Weights of a small transformer language model: 14 layers, width 256.
MLP neurons of a small language model. Each row is named by its layer, matrix (up: input weights) and neuron, and shows model dimensions 0-127. Each number is 500 + 50 x the weight over its row's rms, rounded and kept within 0 to 999. Numbers have three digits each.
A block is one neuron, or neurons of one layer that tend to fire together. Before each block is what it responds to, as a language model described it from the Wikipedia text at the highest values.

Responds to: Sentence-opening adverbial end. The final token of a fronted introductory phrase or adverb at sentence start, usually its comma or end (In late 1982, Additionally, However), just before the main clause.
L11.up297:516519476518566470489517638538537550442555486454496501528519414590521483552456468344475573453498541495532421450453469454462521496412543478458484483472378469499443492560504560566450469500479439495495455474482540509468526549500531557504518518487523481473560438422525539363458463417478449591499466546613465423534467536458567471485460518537524530488377461590526414555508497515573460524473
L11.up517:567474448411548441579499568449463587446517503465554540560493478573543499533470558385581520502500416537498430511429537496508533483558482520482532482462403480536510561577509518550486469543501445523519518411440520394446549509501485420538562484477426526459396570420519546410424556441534445510488437516574501366602460536460507510446559497477504520498467515512525489550439468451529495542569

Responds to: Clause-linking and, mid-word pieces. Mostly the conjunction and after a comma or list item, joining clauses or items (season, and; 2019 and lost); also mid-word pieces like aband-on-ed, re-iss-ued.
L5.up78:603601585592523500514503517549579535515473523505579493469463472448390515501505545599449467447531510536515520455513441471619500505483408479463525517429444454517538484524502507431487505468517521469446493492443455474443550504489528482510455555537469534486546530470489565562447525534443484626458409501451494523595521472505459436486501565537373539541519510480567505486504559371514539474557
L5.up98:482479465431586458461604579488485432477425435511509574391543482634329516490496515476524518542554565565440491505475447448452498516510466612450455529495570378486530482437417495459520524480544522590505550567502511475554500460542420526501503507516565503457513514602393511516468474530505541483338496516612535511519441495505494440495487525464451435510510518485626427530553500466439521576476
L5.up243:438542463464640420492563460446443385512377485486402478406508479471493523481398496530463594510524496449533511525509585422526494503544497534543440488456455458596560489575488483502499535518459537536487550618525522553559506524571502445466409534474552481525459471599509502505578552565461561539444540519541530498528445507588423454469458450620524498534490453514439491413520453572463487483538
L5.up571:424503478537527414514496550461492499483419457496491520373462477561405577517489550491484587481559516643480427430524511531543446489531432500534419505501461468464478512407469524448470493593506475516512526643523540502426551394559492517515471553508460437473505523551463518532417404532553556414406485443583522471577498521463451399455463515495541487482503481508510501588514529538495468529447
L5.up617:482530564564522421535549541390480453448434437545496554451505479582404506584481505468462523498489516496444483487538546523583502485562489513492518497439457527446508526520456456435492476600549526407511494514527564434450486495446455530552574474477393556514578498485484522522530601458541530525484508445529451533465451553532428468495431466531554556473559522478563461493568585518623523510475
L5.up760:465566437551520543498589546396497466480473467520475416491561461456496512510449586522451625552519553526448545554518420463497506512531557515548547487545475481447420453409485502501535411556543496507491525497482543570517474498510551486543499580475424563460496546535455544545461463512553484510496491467474511473480434407539425438430406551549467476490454553548534460539578613532520445450562
L5.up858:460506399590455509525517510469531475496516503503554567437519447591354461558432533420571534521518543525479492476532504538487511447494447473545456637447501401593530527484467506468584581602583513418515581580507480512479497512532361545468502521495550505572586509570474532572458400591537531445407470393539427491495523445486516650534491525499477453539446523434537554503574469424529548526429
L5.up981:535533436438606452504557488499434443520393413532432567399571517516495447445380468524521456466502485496425497498549450529539486518523478509516440494443427458513467528522511462477502375519492507443519540514522495547527526435560478460536383630508508418504440533575533515569568511516519537529359549518589515529497454520515480489522383484576526509535484472555542483516537617493506469522452

Responds to: Sentence-initial tokens. First word or word piece right after a period, heading or table bar, as in The, All, The(re), R(adiometers), F(inland).
L7.up16:511526536512512525522508569579467509326448535366589495440443487515517509569529548420531430495546493599480446566452445546519499509559608592408496575463428533416437499501536503576513504536493425567529591436399505451552502492518565467520555545417535494508399516438526511467463469475483533519566469479481531393560480529518463443499482552533438525397520507537626431398470453501464555570547
L7.up161:471551456469654498518487540488414515398371486463533581427489521443498491611469573409577489509518474561484484502492402577468542478517554533432582494502434523473479550478506511543539547533510430621544531451431467445554497437474474473557504592478434477430444581506529547485449518395522547518393444482530521404546463473525464472552439588479443553414575594568558456521485492454458543579534
L7.up485:489519529545452454488390507593405527406462437513447567432501503492419559557460573473428529440585537515439544534507466518529410548579530505534491500504452551510560516524584536575553569541511450496513600491412588436474578519542454578526501499459495494452500554490472541504488518455540483491547510500450525421531378455491479397462484432581519523492546523590512466473520446487477447501510
L7.up910:513521510521557555475448510477493489396517482463493439505455446458509487599540577479617523545493504544469503505455479448425514523444560426374539486492438565438556489509512486494541506527533512589519542444383598448553490453505452529589497506440436479495571671519494583470395519526605484483506529517533515452513398509565462497421459514576416506543490529573533554452584506461462440495475

Responds to: Clause-linking connectives. Connective words that begin the next clause or conjoined phrase, mostly "and" after a verb or noun phrase, also "who", "he", "also".
L11.up14:438540526381555553566477469423448522460463413427509556452503547535450604564490537450456497494511464500452510543509499515516509501522494529502504465457525478509474493467558515479502531541476533466540540524499505521550426500468432511651425512393474510537557492479396460488503510493513419454474487530576559413592429512579608494497451466530453419547494537462499449520502503478609416430556
L11.up455:552601571528561475525581495532470536485544465509466479552487426541490568498592603455444431439511436483527447592511555497495461557494496587472428536478559417454451528422511522427534452495471540497568452572448561468516487569553481470535365577531488620508514486540499555537481496553454429659529473523483545501481443526511496460454501517584466500536423537399536456491484530479555477491539

Responds to: Sentence-initial first word. First word or word-piece of a new sentence after a period or paragraph break, mostly "The", also On, However, name starts like Mike.
L5.up1:518522540419505436567578513576440582486496511472571468574438515564418513508519522421588521432479430471530528476447481561541493462488466541460498475425499527458421588460527478492562506483495461549500589471421437527483473390465588438573583547459439470450504568515513498453585515480468452498426434560669556457567465555529534536502481396494542541450521526488508485514493481518562456623488
L5.up255:496527548498544527518482475555418504558523508501611507445424518493504520574423607417492522475508488587441394484497473467491467418498522572471539601393475519485514511515498471482439588555567533522519573552438500408509502475484482387559502577473482460446497485527485537556485399584495509484501528425569501475498480487516492611511481432477534474501457520581547392474521503441486480537458
L5.up289:536523554529526493553480534578461512381464478559629542492507511522463505463581541490486558475500462539403454562452471485370548465410600593505536487423351534475565463447544522598457517586524434538510543411478522466453505505513494443493591579396479518488560512451481532530383517487425503538512505435522557472519494508443523437559559453474441532475485609510565464576451498510489446543528
L5.up408:550523456444553557524458474564471479418465489547635533414448457463557488468390576453483530471534476482414480504347404465475466540488602645516473549501449556621455531513425437612501517475447440576500574520509453577451519476494423442559527612483575493493485499409541494535424482545418550548527521445607536440552536524467564442518506558510456457488474500567602426518489552504417477552537
L5.up614:527547493563545515540456472507457586521452515443588478536472457495581560512429560555551592456556519517447523546508527523482545503491510509461478507512431551525415528504398518576476542530507500505472526459411505454425459490520508443516507474433452592506461564418486543485518455522474406445504394587501488494639512565542517511430489447505471447535459522583509455537510538594546430520512
L5.up847:507521421497545506488535462443400456464445453467503594405455485487491518536420576474552462537493518491371389593453449553394481672560458508522529566414542483569474564510514532502547520554514479431532625500504533444490518468510505443446484533440500459524506491518439544548433446567498506494394490406546440472547495480504497590445481575516524546506452572496499531529522500464488592577502
L5.up1033:499530438476434460527494511535527527437457573409513511482473443506456513505443467525511450471542489579422500592481495485516508473545457541477398497419475593485509511366508502466574485561453412590520531470426447520436521487476518461472572514470592527493443519420418509521591588479447405464532504499499467468633510476522516506456545531596493567526495527553502411434454532595406495444526
L5.up1224:480566561490535433507491554490402528538499509380519551410484449518450600558384559509524576444525463497518406438513431549535391536544479533529476543437484459547502660517522511438565518557526510489551589566423451472536492523504486553575433537507454443482476522504482522479511438514562470449403518494582488450579452521531587548501478488521438526504496477458576390451493561482456457505550

Responds to: Passive verb slot. Tokens between an auxiliary and its coming past participle in passive clauses, e.g. was officially / also, has been, were beaded and, before opened, elected, ratified.
L7.up380:510622513448523532552517495532505490554460506481576569447556490498450555496470528501518543432547505487488543571415527539497442620459593420513556479481534511448448532454461469553517404543451458627509460444448547540430500481495408545516544515479518519488510523541527500459500380527410534589480470522478564462439478484468601372551527515533488526402430566519582514471448534533496504563508
L7.up447:474543540472518500454512502450484407545442481510473545444451508464522534599461521529524483479475539506498537483468428501415403538477567425411513493437545456470438598512483538551511478564571474524554475535463512533448485403484458573532507608502480445507519539574437558605525437518533508437366530527552561460529374415481482484570447441564427488506434518439522523488634588507541570452475
L7.up985:444538529447486509496529529461515515489486545402554501411526426532481573512408510443504614458506500528545542440519496614537440489450539492485484511464487460455486561593451448580561536418495510521526466475515458545449482464542461518560478509513395559544540517538447513487517551581484525406383505552553486440588466532625552482464522497476549536446504450524534410440550534574478473593480
L7.up1265:502527524419478493512561543443543436528398498486569534549555526475510533506415524498511507415519531621498464531485465514428518535539529544452477496356438483443442551562492521575457495481470429542513438540498498543531436481580478503533462496489523548535480565559518524461462450596434443520384512626586488510537452487502567581482454549467498491450427509424556473484583454548459449469462